MLP neurons of a small language model. Each row is named by its layer, matrix (gate and up: input weights; down: output weights) and neuron, and shows model dimensions 48-303. Each number is 500 + 50 x the weight over its row's rms, rounded and kept within 0 to 999. Numbers have three digits each. A neuron's up and down rows have the sign that makes its largest values positive.
After each neuron's rows, "fires after" lists the tokens most often just before its 100 highest values on Wikipedia text that the model never trained on. A number after a token or word is its count.

L4.gate664:529450374479530537488554528493422534480529485501511514516533490496476466507483438450546499515484575559502540556443522592481489483513488458365451543441468597485511518481451512459502520476479465572595514451406474448458488490424487457431453515539507546551559491525515490569494524495515464411432512494494545517558637434496627478570480483458479554414558543518567487481382537387572418455528542432517510556450500457533496504545493471480501479522449602498583516476495461386475577405477392500581428512553495466489467538471395525410457463435466505503508491467515491486478454450471543402607494512439430549536538586494566469448529411430475592560484523440494510488487479502489451515413479480590494480469482462410432545409545466537590416484428480561467458451443547533451445515485466
L4.up664:518541517502499546459592477418528522494506437492488557545503451425477437461525511409506467468508469473516496476481404583501458554505424480602488504523491512485526499412464563514473492505470490471502523499495483550499535548510570480431600446504477513476417517412472524565487566442544540414497505510451484603585469540534497537593562491470507458557469535532528525440529548577490549468587490439430483478510505404441583514430447467500443463514558590453496469597513475503456562491546547542510520416473466440422441443442467345551519451509501542498509592476505479551542452424526620577499480548526466459537507548516624471579454593460479515511595470432436514490535467668453568497449552448485440434458429436510442522502517502583441505511466544548462587505476571470406509459589441
L4.down664:480469534515471569387511426540445453460472539494537528520592452475449521573541478438540498392482538505483587432589617547466444486493565535442554485492418475496548561501573522434533574496521510554516538457559443433508531503467426455446472498504560454529463524511559472513614485453484483516537485550455507491487461503510436436583368458449528493542421500474562537497505508494477528496500532467530571544436425569513564486444539516576582522548432595512566619493476551484561639595469504529454464413595498440497520593500496496650498447572539561577555522490526498485516480521460552568537502444474392535565460511454457492565546532487486473478513553575500517542548551445490483537434524546484496396549535553583443476493506533432473520535454493485522459512456462443536517484519583
fires after: " f" 20, "S" 14, " F" 14, "s" 11, " wh" 6, "L" 4

L3.gate261:620523520446450492523409477564426479544497493532484464447561460504449535537488468479488516514573522481484456447465535437431544502491475485489415543467505556501513488495485559436434578518524471521547548465419519518541435582530460421518506533498527509545574548502534493470483490574532518526503539551455524462515450616538461486483432583425445517549530427504455482352559501516443410542439465520536518470494475502506534591486460556585453466544522451551456444509573526359560544466511476443515378463537570559574476555428536534433526513536571552553451550541399518481495525489452496543498596471518492493475499503525593522484470550535586485561518472494517451480450498546497593521634482476482547509481455412434442596560562535464465521480550373487592390450488518405497487535565436
L3.up261:427535528481563547450402428450430489587373560508413646533513492492515426505515571522485569521514586520508548498500507512544572529485548466445561523546452532516499516576494536461453570464445536551617517491479502473468546457550557579449612521368518532483618434535442467529497475544456432531554523500448513396457431491529408489494476511489496622446467483454510484485525516476444433554463513457502474518484538405503446413477554435574482418510588509455434577565455579571549513463469555595486483493527516492505519506500602558585522511455527507472511508555513548471494455476461539529412487439527484436447492472483515512486528463355424529504469451516600536536505507530591532516438510469579489486490550528479434462568496484486542511539495475561412487520525465550532510432556564
L3.down261:604552411516498450415405565480526537492499490492481528516561446503449486517505456436473467531457519491407481365520464386455589471416452496559440569478542498504408541491559615466556507501575482520526455543496530432460523534510513529485481468533535489528480485428453528436533445471485582372488476483512565558486547525563471492466490517503479451512444492485496560419567471470561428603476438526478552550494521530392520557595399440576521513476507434472488487404528495507537467452476435476469405462598515454550396499544478579455523436481573460473439552543446570490573491441523520501432530511526474471513531414510517507488486520510512587677520550583470453437569528504530512564644449457542499501492555519443576530517470507504467497577458520589517557514520490412406428503484483
fires after: "\n" 27, " " 25, " \"" 17, " (" 11

L7.gate577:589517480495484449491507501539565560502378541531498504477513482477524485480452457545507436555475517503519570558569573556548415517467546497421530428550519499607461456487497455517576477512435515493473411473481542395515441555516481533583552488494537485544515469625559528489491438467456509453435508551573524477526451604432567509453447446540514517469595529504506537472514498442448568466526602543583452580481523411556568460623482518551588446491456396416571470578526452537556502476562507529533493534462547516582473545427434395515446588474468479506476505493457504595496524509475648544499517595517591474484467531465550463587459434490440565477469566469552527422436403399483499483470493431559441477476531591476504438509463451539442481552410584464486471459554458399474496536452533
L7.up577:451427498523378569476363436549526537486497603525435567471527543522541568541467500514416431507479495507476468515520498529524494458581543517571503521506554392597456548530534482424459545513478435471486496471463495553468440533593494483584498455481458425507486524523444541462561469457475484495532540481509477545502439485616621562594484522500482513441539573540437467587571392451433501476422517554529515453599505562516503568440365508547465502529465457505504559448488457528522551599527468473442518493538463543428537530505409387504523425446435513516440454540508492554457470491489568427475525423555544485548467586510511510498502534531530511550440514588428577498572438381494572476500494511536489560508533451455472489482533579537473470533524523507447503457571509396532484585424478
L7.down577:550536461560416584436523472486572517448433601550656521488506590553535569463493388521509491527516455477491421513494470511523494541412498463547551479555519516442518418406499472541488511528506599489543529454383521474525459513492533447459421444551507461507501580531587476469507513430446637563494397506472502607531580553493465544500410477459421542492530550504496499517520454469407498537459538418465508571504518486506403428530449463484532508513499449503548483523484601492449474468548543527509544530538574528447529536459482544635433483445481487497515461618537613507546563525468567497508510458577502554428450551562441487542410463464492562599407479487504548533413535513512515510432510432326505457544464555498464530560446472527515444473478455434564559550440479424494418488492555
fires after: " " 20, "er" 7, " P" 7, " N" 6, " Ad" 6, " c" 5

L5.gate91:520528437550513543537518484441512528510446536519512530581421579502443468533476505413476538536528555508405534544436501582450453526452526545495520447542404524507487507418503498523452560443531529545544507509560456464472486425516536514566510479518474541426546484510450568439416472480566459497493553437531539519441499484467501604480454464493500446485513484530447471537487528428467392485518487596465557472396496450508562389442503557384516470535446490532427502460401533452526576471462451563522505459502525459433509476550521543543478499459490471389479503456489504407500451392524482437533560432458523488548356489522474579515483505528502445551439483489573480572475550483459344545481501503526361493433558413448430457475508487429493544502577487417441470577448481490517591482533387
L5.up91:436513634463477523551538528535520549549451488501475507454475566570540448567479459512495459467526551376528446456434478517526483599535483522523471561545489501512575402401440493567459496537507479473462487480548510421478584496548535513523466476521519451497502572571521548425522512462604543519495518522459506492518433523516490490411429522518549480468571435454470513523436538452461547454453489525523437442680490518552500501445429544545532459506444471536632568526550480527505454557541488529448601489484574578562492482422565461432522523536377532525485519490553512451482484539676456524617478456505517542518480491512496424445541441464484513450489582428539497548428534470518540463496519533500426516493416524461483510677477498444495498511495543488519504448577575500518550484503622
L5.down91:514465564543526538470482469423476439527500470515509449492477501510455511565530509456435484508499484569542541366574484555471464540459455485526602492500448474553526472481393542545497538459499541447535469624567510451377496599544458555515431478440481482425463550528486484474425614483506550390454463510559499477448482518444443527498423518556471504466511430425450477528457522518491453492458458520498525479506532580650557424472462569496383514454436381540565450462494434515459535411506478467505547406535457565524510581432451470520415490503470454599519603556445439428461523569542474549505474433453511454530459538463586484484499418491495494570538475542470519496485540397584518508455546512432412484512473492535492529427549498467560559475489616428511494504474531487581552484446455
fires after: " " 41, " c" 10, " H" 6, " C" 5, "t" 5

L3.gate436:501493492558493444519566506575465484559463494481507432507518490484463520517502568516492429493549403428517471365472511531510486452421543462491532512460485526460396547524466534492479439452584570481518442433547374547561436499500524576498583492537528440515454468517533393513476498535548528469505542532513521611508463487430513516403521572586467569498458532413530590484528448515519518436465512609532501466504514416353431529476546551461515545516529532467552439419539470509418485498512476474478564573464521496511540496538512425520510471405562515485526511525536416520435511490541555459574492449512454464548460404430553438419509566521448453497549494491500391535507473416473420515569541508501570433436417470465574429608488501501460483562435548511513493577533584526521596510561399
L3.up436:437455443610491533476534497468439512532482435439415509440453517479515582461501485430482402488484508524447403547544572477540452502485494493545560558557418465476465500476476532531522565495503611461500566471461497562550408530529602528566421495561551470566497506437435532528472638453553447499547464428468562482508540467452511542510424496540587639415468549515478479562603488500468532486514497549504591596430562392511400496469487508530490485577530528497469564465482552456482464472455440465465520441444483390469494524541556483492441478510480484460495499472554504442536577537461536518406462479479453416432476466522518521480432559460462427412501505406471429505563548504501631551512479559437544476498503470512454539479524506486497491520417498499505588525486538488423553541460509
L3.down436:561479458596495475575460556483528448488419429529473495420592492522512491539475423391480514447519497434508482501466503470507510521444535600531423584470517482470445509544497451498448426536461564459456523507517343543557577463515499428545549472492520430523419530528445580477446420453420492499523570484457512514573443466562500435460550512426512506491493386481529435517580510536591467528530502597425519496526511524513514492439516519455482506596567556537475555464586459529542447604510560460423472464515518519485553552476462537456501449413552528441580557473476536526397468507485472476492472515423416529496544493490614583490375496512522506451469529531520451554419448542500526521426548425516464357432554537490490491487448504579458527496401561474522517578385490497549497566583450
fires after: "ur" 15, "e" 12, "er" 10, "le" 9, "d" 8, "E" 6

L9.gate839:416370496448479487478514400428508507488500526488481538488478524483495566474454511425487492401494504414427431485484570502464510526546457452536515546459539499528460524437572409550538507430421455486523545511514477413528491485502508466480518546461355547566471497449597479545532521509449485496549487544485516387513454420561522435413473469636538548482458504464525593570597555483504475453546462560563599492587480471527480565485477558532460554526404570518489502463506455550524492439517473514530513540561506455480543486471550380428443516459487583396500405475485522487518449495449400556492475506485432466460509545527455495481377507472504493555451428481539498605552585493475506524547501425428500428419457453518514532455433504397478559551550470421465483531470481564493434509531488
L9.up839:590491399492526583481435518471533528470525485449478575476527426462510442511503539501515591471528533583503470513489579545487470528413523515481538526469532465391524422491572561469584499586476514480399472588475457591550455633499481475548523525522537535552559550548524468516412588532442473530472401448467502516512575550462489480514544470490391501506468485479505513595484427518479485444480432461562499539532490486472531433561499510542503415491530516565512449584463456437501485470506493370548557476481547487530530496561532471456647503417500490488471569462467465593499515454557474578516518533524554485485520543387493606560512548544494464428443527534528540578550499513545470529490558513514452453531421445509610529493452553493474595477400494529553503458443541511503591515523441
L9.down839:461493545492503510415506494345511505499514513526480381464545524390473449511581508451570475533458613530539586446484538518552520429509589545490533505509463514475530482620595569519512526444510521466629608522515517489516557492513508566448447551479499443519560420470415488513493465575528481521455474563441523564496569519466561495531510397423545570546600467461585495460481405549439467528614457534563473560437514529504550522523526500513564506540544485461467516527497464441398533565542501428525457573499536529475619562513526539505544503417471499537599455502484507521499562512527588533542562518441564522572557463463514475519529424496431442436489592504431440443510455434547474489504585576572538441543418521485528463503435529497452451506458430545509476598508590511526478457506532
fires after: "s" 24, " M" 9, " m" 8, " C" 7, " f" 7, "ct" 7

L4.gate188:510451477551490517505460501497498553503523588525470491519529514542458484464483502428492401573531467441502453530550484522563497484509445571523467465555614476537484495517531491446519494514456540495552423491422428466514520496546446469590544546556522506500519434512499418535477462429519492509449554566416468550480501482539510475476510431559550422509410588558363487424395490455454535584446349557515539529445495496598549452520503481552513423611518385527522541548413442474503558565414504428524517480510523590496492562525476559528541612573527451452555539579472533531426433487531482492525427440505552473526525538445540541459524499519610486590446432548513470580492398471485566481495471445492530483448475446463547543548512499418505572536529458498528422546378369544451577487525475
L4.up188:475512549543435458555485569532543466614552492569403552561392497543495516523475523598575481419512431533462518607552457544458483604524487585470517491498573527406557481520465510543521444510631530453496452511430542489514470502486500470428591577477556511503500509624579524540551449536552570550552503464504506569506483462486448520529449488479499528573580581447463477439446570451493531470546490463515409545439529557496486402520374491430460482502451546468589520538506557417571505565525501516483510472523449528477495457438545490533397539438436538503486454508623446466445456563494572470484573532479526473461459518481492484449475486498433476486534511481433501530503490447411503492483503596487476607498476529415494491447413486507438492485560486443584620461561504533551425551530497
L4.down188:422426430427559449477503534512494518478502400523490458411389511547566472490537518413614507475511502510513642488433496556566487549583515473436536423448496499559606412454565520374535480583418513427466446473495542515523547556522411495484513445510558505540520461538504404491557509452505550543419596507469437557508409439448523428576482508490559509499593514525495526473514460425395514487471465435483562503451567481481507505534469488461480526547414483526436388538554541506534454510565479400521526424521393476517457481463474403534419593474424486509524519519470453518506487508529467525612456508394526474457503525512532463479557543444523500489534519446399476533545579470518473479546448449492519526485465443536451437502419513420446541517456555530516547510505577537515584507608456
fires after: "y" 22, "ru" 21, "'" 16, "hy" 13, " " 13, "t" 5

L3.gate391:414447433491513505559436496525450540451406421550450555475611506405565508436450438434503494515553543550437494570514520452560506433422617481505548498513471587507568493467469506510490457442566544551455582455523534581494471501530521517465492518459416509554447536430436503440460508554402517557492548478507458464471425452500432539521567499540488508588485427513414459544587474444464586457578447557509459530451420515536482468585492423573646409510624454561444504425436445533503523468469591503473409487401511521528492537480458468403491497462480553522433555450557530495489542577581502561550508449518518469533507525616567549440534551522427463497484519472551489544521546583551460505534525493460506407484475476498407524508570512484485436569460468548456436500379533476550475517474507
L3.up391:555529505456479519502481527477565512544483489473478549473389505486520511469396540547450524417495592551397485518527442526434524553463468482455460500594431528483554538516518487573492441529480474598537472505509566514442470516412536521523518528570549486466551518560476404527545562463520511507435532503446485513397445483525484583552475552472502546558572493521441477483510508375468541536579539410511472555564546524536593517465435459522506527475473505515462530546544462467574498472503567457560429458512491526484463559415524531534547560450469506477428439494491532521431529514570415422457455503560433563494541434458396430421411580496472466436453466533516665480494535475494505527501567486432467523559536464484420504491540466460470423515465540548552427461546522476445502499364533
L3.down391:502514471455484499427370504452467563483512511492442563492487488459416506517483550418446421458559539561467550533503460503468577515398507469531523514550517580447454510513568573445612498452457500481571440447507491537481550473550498446427446422580486483541572599434579397475439535572520488562421510492440502433505497606528489490399387495556481519423494552446566560577542453503530524507480468468494448536541433574509478579507460506432520519561411483457494578516498481533547491573501526483549535503487514580501533428481468518471537564451531508455498455516527469441557547538496565415491525494436504523469603514490502543482551597473400407655453555507508465496444476558524532509553509543552493472509499486441512400479496521491466532466522503508591588584583488351475404571522500
fires after: "\n" 49, " (" 20, " \"" 15, "==" 4

L4.gate638:490507447547584603498515576482570516461429554496613406513474590462455496519427598474549541507598510462485486402550503574600408502487539488517532602518598525469508427550503523560452484513470470516486450541534459452543537527481508564422489455453396549474553534449527483437473412536499407467440546521535450533562457534636521496509569424625379483451454428383494445513451508484551524513420530566505468468442481563474494491466452531491435461532593444491534545425535460432451449502481431507534535491502416516511522480480508511433507437445473502563488491491498489555546501519554453564482413516443592572531441475446514476439546515490554516485586568421452466555462621518557519486416522479525525502421550521516480485453550541473511554482565491536558477525514570427486376534427447
L4.up638:506537494506520505564525470523490598481494538440503598515460509521474417464485458484447522542488636472488448397548511500577500567408407584478514617463643472471515477521665498544382492441486410505625502457466551518568471514638518567444527382554544445501471515576488538487496466562394536476541537516490527547468533565577577488516402567562504523511490485485596490542471488489566418423516525475503345512433480515455448622541493467492497465509480513638530498539413508499499477537508500501490459531453455486477461495517529524539481476473415475486468452530534531520426439472495552513487444514484449451529531524568487474475518551491460564516491382494482473495525519460509525563630545563487530501530463453479478554496527519544577417494409455408516567617478432516550516489456513
L4.down638:552573470515491569557524421593502539549497531545485423545547475420478436471411564529422461517580438532483505524530493469414496517467476467509527544477474500574443492448598452529519481421430603406481458550507458453458468407521490445483505503493504563502374578473466514511480471415502477623566481544453399459688575548517543503441562506532459494480563575525450585487516607591476485471454538456373448583436482471466391581464465509548505491476546483444570498528506600506456557521572565492453487444553460452489506517456494557496519501480486566530497634594422524492509440502448512496491497571480484453538534530525470421556540473522464444462424510591460435495473458524548406497384490457402560434482512526461471438495521548501457534514449543438517457552407584509474459533478554
fires after: "ra" 27, " d" 10, " b" 8, "n" 6, "o" 5

L3.gate1031:525587459505528598462514483431437452500511479592527592576519494551497580433426468564490450442524529522426536502498537510500549436555475426503466471565491537507584443429442483576522480439503543446519519551452494486567486471455533453545393506468575454493498530569479550441507421474472480541488621416489481483452510437482644470456518579481544406458552591425538468508467488458426545514503450644521477449510450508429480407499487563491554489473460542534508637453545479397507452582512530533420507531478524494384374482461547560484550545526463533548491505461491492515486548567505480447450511381486423583503606529517443502427564525557533455438568425598459540562502590523472491594482433479473510485423532577613452459532598533510401466442499471448455475454474490450475525520414458
L3.up1031:571537503565478433518523550527469412563472574511463491499440561524539438527467449428449462511557541454424473508503538353541423511448531462476495506472530579493433380520502496521549496518500557481523626583572547504517500511501460391553497521542500493436520546387525487517522604528448484421533495474498575441518552511538442459564460523428545441456515521512573555482572480514557445484567518490527515507497517461404506535497384556490562563510460565450554480450494404469483480412546446515444445511522561471452477428522466449475479512407558480536517457514427557516474512487465561479448494445648574498481568551493468459461617490544458534504547508466465561477505528492496441463541526491532474439391552472487551600495370455543469478496509505565447469521460457543525456518397542
L3.down1031:472490518472453469587497611465474540414522533488485517512516487476451486517574543555443514506409448538507500573431463565487467539454528527471493546436505498581461491437474525500486518533482562448587560414418476432453543449508499461541487478522506544516514475533452483468444488585475585454566618542525490417508485566515537527475488481400445507532534450516505542493407549618535458473476573479421488494576499548533566483520522409464441454415437561499385540498548514610555486540545464530559481511437496597469478524458468482495457453483492432517515530422478430440438557416482451426657501474569376522530449449500530582520529429536564442626543462487535560502481456536529496452565547476442572516614508522490466440412473504506514552427507444428541507536502464489370545560582516
fires after: " C" 27, "c" 11, "y" 8, "ze" 6, "la" 5

L7.gate32:556448529437512528530462375523533433434485483450472534508539482429455507462538463463541581525503553485554474529474472554479539511513509578420472469459440423543418451553494503526501524430491545518477435509523456440598490531409530451442478522533473561447457562437521542502446401530493433491443592540449426531461494408579466568498553478462537460487483443527541507461478559592451510543525481485467492478395523452582525450483555485393492486495529582497553472632533488556496474444498569555411489501508552380497524478551591461517475477440552515517542492506360508489432432457499483536510545399488543598487500472569439573494462600585503482411531413528494457423602442506565443425551451446540554478493409497474426485545587509538506452592493456489458471476478489473442493494515578
L7.up32:481525551476519530520514399491455510586560468451450521457491580491568537509477510465528562596474474534540581442476436555442518483416508594468485533481557369520520503508487535460541483454576505527525547465553601469480494472605563455518524474548566422437567558544553495455423462558544652509464519469508411456561547555534572492506523470483553453447465424459609557522494535591505533500486509535522407436439498485604473502430498455442418571531529564480480563529436477507549509462464568498564470581523474575574581441487494434537522386446430592512467527502484531555669517601518491504513484439553480460410483531506560488470556573521559472522499497503509500473525529551455481526590536424488498471440547442593554549432445510593465457546496508524623546570515566550427497485457454
L7.down32:451424464532641499492508412540508513486478389446439543426546447502444557607629480418457604503512548523560515454486489634454459558458513505515488530479477499497464495532557474461476434602472535522409462508523595483482474470511445455547488536535560516426523539526435491493590372466579418504558530558487511542394402457362490552467455544483519532482541534513443466577505526532486522537514532550494508498534558412586512534547506451543486358421523555519470527512480459494495544507445568465540550494481524530465433467505430580548530466582484503509506459558410509532364473546459519580530488536543463541534435523482460570502448581536440520473435456389415524445535528412509445526444421491490534488508466485522615541517547466420457491534473443433494556551503535379522539488498489
fires after: "s" 31, " along" 10, "p" 5, " on" 5

L4.gate971:493451474418452532463532497462387506471514569494465594492598514477554516481398526460518522509510422550597409410541584472399460485476520453519495547540466592470494497493435442380507564585513506477508574471528498472498562526489501573467524487534511439493497492585547463492490481415536511558560546547473481491479432551502585564461476527484473510561510485446480462480440448478517471516520487454510524514495519480522471448453564449440449412536506402575522539662515536490576558554453482396521441465509532381384447481457521587519462516546602420518506433540487478558510437560543457476489390498490399464444547497559545446530450514488480491406420498434473488450520469496505506459598490448512548486475410513581591461577482533535578510450556488514420500466567544360536420485477494
L4.up971:501522591437482532498431408474530513523432547511480522612513530519507526399492589467513573551461495476465526448481437574494479535548519464524574446507586487397405573528456443430517463528537468449527502456446496500554543531540522504454532497509468556449504442413510443534490436545447481516510509539554603447466507468446431547550445489539351527372417383485535519469537574541494542473493445504535491473413552440449471447465518523470437490524560471468488523565464595615429511523431531516459469503519472427476528405494554512506476619533483546530499412567594477445597552436518453484555488535473453488519521395476549453448514436569575514489561494476538473487510496530575407567579458488520486539539512537545485499452571498527534441475543448444479457559547509502517452540498457
L4.down971:515515478513485545478486475456448504415461474476457413438505589430448511457492460571500527550514570409425533547625442495519482479545485525481457396566604519504510432465492541499557544543519462463448498535494547572562521477606443449450491449492551510563485505546332468467514505510473545571514486462518542444532556545520572501509529602574462438500464516461608495425503525499586510588550356463646501505474544531529530525504489486527455500513379465502475533517541569490482542435410593525435533398422474546504501473489533472512522438495493511451552459539602454511433429498464512451499507536588500546519501488540550526521545530571461556644501441537440482473421532495424527533449530510436475429413469444617523594516460452489501504417477556486558454498444529562530470473468476
fires after: "\n" 33, " (" 15, "===" 7, " \"" 7, "M" 5, "[" 5

L3.gate384:568434514454406585560520478532502565481457516530534499475494486458519528491420492515479514511516439517474515517553518447587598506558448529510443542563529410500612427463470472494474461536426407515581511500439438410536500432591449487495427404592428484473387482504398552412568427394512502442472534489501499557508467484479524583545502488524526459555465492426540537517459424452426461552401501566514515514590560538467565464534532471597507569488539525402583585476444370494613497419522541395430576498497543515468526507542543543405431489506431484447470554523495502472498523532514429473443490414463474558472527545451523448501428496518472517566511508423525551547474545409479456385526479494510557505524584494477579525495540496513464489387486468486421492469465512452424515547469370
L3.up384:502549480551409495515563479456459485577507514452492450492479483499525479545517392473530453456421536400452472443507518463551557406425437456519497401365460528510497511563545475500502570491572546477624440465558494421492522550489510506478449524592530544529433424505514586451491587487562522481459520481455562490602440581487591582574519497536568488543457557403497438510500468513510507537376480441551544547510501467455455385492523538475508548456575437500502495480491428499435386421450535535460462513538455504442528440401586479484492484451523439465574488570493488440463550564436562356542452507555436469471498508456494493491582450544603397510500460501570432546492551400456490510544460478487451494515598454519526479428505504465464503473439508461458612457501513413551483592547510
L3.down384:405541510484502492458502514508590501474440474539437535522481537502552566497475504579519475623476405488520480503514445496516446419464565465480601455585531531584475547481509505525511526399470455516530518461593571470535619497468539481395552538534476548465428537536423530512517504526557568407493486470493567518509388502538520486459482515420572515562552527550462510409494649433493530465534521515414507567530488526455477530470455513491483486518435593504461526468447519491419456493544592553368514518595526503531421443479410451594418458475462487550618457473466461558554484516474439490459492427528446470529461446533529499472496448453564445504552404505536582595495539446457555493559460504465466529563503447574438490454549508454450476472459455534519456527470485555481498530486559
fires after: "er" 19, "c" 18, " C" 15, " c" 12, " Cor" 5, "ong" 4

L3.gate205:528452457520497559500451430495534476478485487494478524514480466454566607590428415522525448571492532412542424501473515492534485441431494514439511537500456466512446561466453495536511587502443479454420556485487518491458474506554490450512493487400476507577476529462587569445494575514531506576495446414515446564473460559535551483495502505444476502513501568543481497506527577503547550482465489457506527474510498492455529517475427607436567467571492450496450555572475418470458481539495603574489552601447497553471548492480505509451586595552582472593531473480525346465492495499509540523461487512604475552493487469468504566454567608504476572433605442520489565535453415474459496408488444471378383495491514512512429543460472477508501587557502566559552581493460518569470428445504543
L3.up205:446445539462547479452464459400525484467617565480487560537478432490425511524503538516472493562532540450558461487496570421545462539448476487466492569479437469430490513509509622524544547544502498459538543561575488533474489508513466475533500545439440465577491525539506525517490517531529492373545560452496539614565405528566531474494541487539503489507536478536426457529537494531506498496476589427535460438575510548414406528514443570508529510620452448506507509589495531530445434417498398507542495392455464557421511545534512459575592523586517571490489527408497443524599508493528538527393411501587451513449485486427598496460546562498497540471549505475495551407435542470497530534547477378462465439594470531386534542490475544513481574555446566524483549476520479597472485403620484
L3.down205:492449484465495461546543508469567598427465521486420440556453504368429467409517433542460505580547557518557443441490537493455453493493512460501508483594473413483537548578486461548494447519466529499506535546505486609485507420514517465544509395520461546510464466453528470392505518534505439561539515549574505387527492447463538564381561547562521496486523562500469521514491439509514402530536546482481495501537532451498439419493483513555522433602471560579619464502525552583522470504566480373413507547533446516513518512446528507545501549564524494546495449488482389593561519385517451466463415493535546502563578493462585565497587470475505574461541444521538550585544471452453509489546523378507556455495574563396484461417526482587479501517547467496656592429557532544483536413476508
fires after: "-" 20, "\n" 20, "S" 16, "A" 9, "I" 4

L3.gate979:511520465498453515604546495510529490511486436533554536454550461576475460590552554492536502522463466507569352571541506548531495480525533559529421466378381634515491518507537505546497469595548492516647536503458449574373410470487455452476618447530516435424455531420574463521441525593537419521564451544551465550496481545491488527469513443500404535536530567452523497574484534504582447489469518469544547425417490521493477508512455494451433542530542466507557468458506496498409477423563463543562467510490481440484499466492513431561544531536445435521558495454538547454522406544498455433457538530458464467471502456412430552421475561426528516500536546547493442587519527468511503448614546523480555566450573491497509428504511406517524537487532570551475473551463435509404501566506455
L3.up979:579551492507562519571460540470580412501483462578575498452507453518427424505514595352505516479516430480567423576463534425488504517603504527477573540550497524550511453544444429518527549466529486654558490533547457462537415524529613543522384515506528439404524567427481424538556579557549510486494547528551567415472538571478527505623526502484498449456529579473541444576427403515493486387525417487498631550495434514543486532536557414502542520517529463489418479447424475492447498477437474473522434530526421480519497462410484463592428539570523494450527477530556463411520525431519514509525493575449530509418532491570425439461511407551576456478549442532468498506540513516501538477548533535533490464460603546398449368470512512513511519530526553479423514554497557550460469538533588
L3.down979:563517553497538514509565518537404462533485485542474500526566522518555477450443543524525450406631469483426514521586401462517548613571456614472545542543434526520542460476488469544580527511456514551496523528509436474524443440576525535525506482562458509486480511530468580534626520476546416432523573532556499487529549448501548408545400603525416476452510405514447516441519552464441490594510542477436499445577534524545516410469483519520499538454556437588478480491464500447523540486504533435490521487615472517481604561446433510513325557447541550504471510517430519550477424542505496517461534529472502547471490550537503600480517506592550565448473574413485587402440382504531493492499567500488493500491446516405549521472461390451506432521415519465471477484439536509561551493485458
fires after: " Mi" 23, " Li" 7, "d" 7, "il" 6, "t" 5, "le" 5

L9.gate614:430452490494440504529490538607450546517503572463437458434549503491445490561437573423420498499426436540480546456505482551470434439579549405536425443509492504487566556432467541454561484475542542454552467473421537447550371490581568495517490502568369465517552536493510506515537480518589498481482484525476530560440465490456546522472475444509543522399514471455571478521547527462486552531602511588521486491430456598543542575476476515489476451486570438494540460482478418524589567502440490560534544541568519480524601405509511517476496569459480508489423552488535467576446563508500514513450526533438513490491558470497551602438435478427468511428459583446523532446433478470515496482470493638472530452524431476551581458434499498508583487532496512454440438515459497491506414482625407
L9.up614:488494649492597423618450492496606536483511415502451553436556444552491473472527500456493491552452484518572487505497471457442488466545546510422496523576526519458487506532469459546574451518514530552421485472454547512457546549541517559498547499455497508490596513543499486541399529496483562469485464421507518440455570488477553546489552521486609414510535473489586509552495489436471453515458533506526483490511453461484501577462524617534543424515543572470543495591493479570504481461426454503516422415558490532583483480440450527528583487515563509591517441529482478590586472394448376546525490430572552455492500532500577462438404552470499439479514495465491479520422582457453522458508610503559599491478494508392434555552486497459574467469469635499542484619507555658514443508549476
L9.down614:490547533524418463597492485455581527532519482602567479440429483465468511460505450546495422541439437505464394474476523413450601520497557576472523489508511508509480554518511392549603439521485457521527452552508553504466484548499498486608483505505467492514405361456403643572421543579485505490549477488504532491450477490530398404444459618523496515534469438472461461503528540592456580474478467530465504551534490500395546442626566542444467491556570466467511486506549542516527453501570497488487494483456553464555415477463477559552537448428478461439514488487423599528561542456456585537400509512470528412467484429423497433493444526448483541455510519480440501503473556438522406552535417566517401470515533572487537401438421393633464534452563525436573528507515542533427521486485547
fires after: " con" 27, " re" 10, " Con" 8, " sub" 5

L3.gate656:491478571458504548480416528469537530400564621536517505446500565532383527494538491487448523512490544542528593491451518381450492460457514521441479454553463462485440495524601499587558385509547600543470492474528481498494433495578514600466489485473477474486557599510444508474520468431476500497464483593534519585559559635466443581551485521529454447506511486523493558457433524466480426523435540496515411509512532469428548537570496546411542540519454542515516474593398506401504517444496464489575536470536453449481511514500397513543499535494586523499522490475556489573533580446509472472462518528458424587465484540412545491514404483501564431416501496458437444480460553519526465485427526456551421539548452440508466519526558459605588559557515554417491492543501465473428475407494457
L3.up656:487600485482544455465474542445583550369530567470580464548595482602504535523488565378554507517496514545530620517507540545426559533493433425475551478490528542502508524478493455560476425552509591455458497450457493475452478511506506451511477498495486509519456589522462580521496453505463555466472579421526556543482494457521465549564459531505517548496438541460510501480464457523412594485441536444463503399468564533533461478460500561423524454546506552450572498504478449515433549461472572458491519605561558495432584491483552523551422538522435572554530465491459552558497508559562495570467526463460438547494427552479561533479473608525462525442523508527481491483500617488461373471502445596475477534524466546515486404447535469415459517417478512472589527455474542419429509444473449
L3.down656:534415589582480520412482520485526515459596468479455471537455510519464460507496525588460466438494530450457435431512447539505464478499488465460585516475449500405517410530572506518473395524546597487491447543524563592544455524642483561474520440479549509491501535515475548558495473535575504456494337457544466427438511489544537528458493479435479517502592470413509523590479587551462517517463578536504558508456525509479435483506535485430472596463499481509471487544433515427508504457606576418516500432495496487562575575518468468546458390506410561589429447480548544506490522463440521486454560532453380486575460438402478542583543541536481500490555531561496490517410452456515519527450559443486451505529395529475580567425424471550476429491469428479491495564372523516491466431530393
fires after: " m" 16, "c" 10, " T" 9, "al" 9, " " 9, " c" 6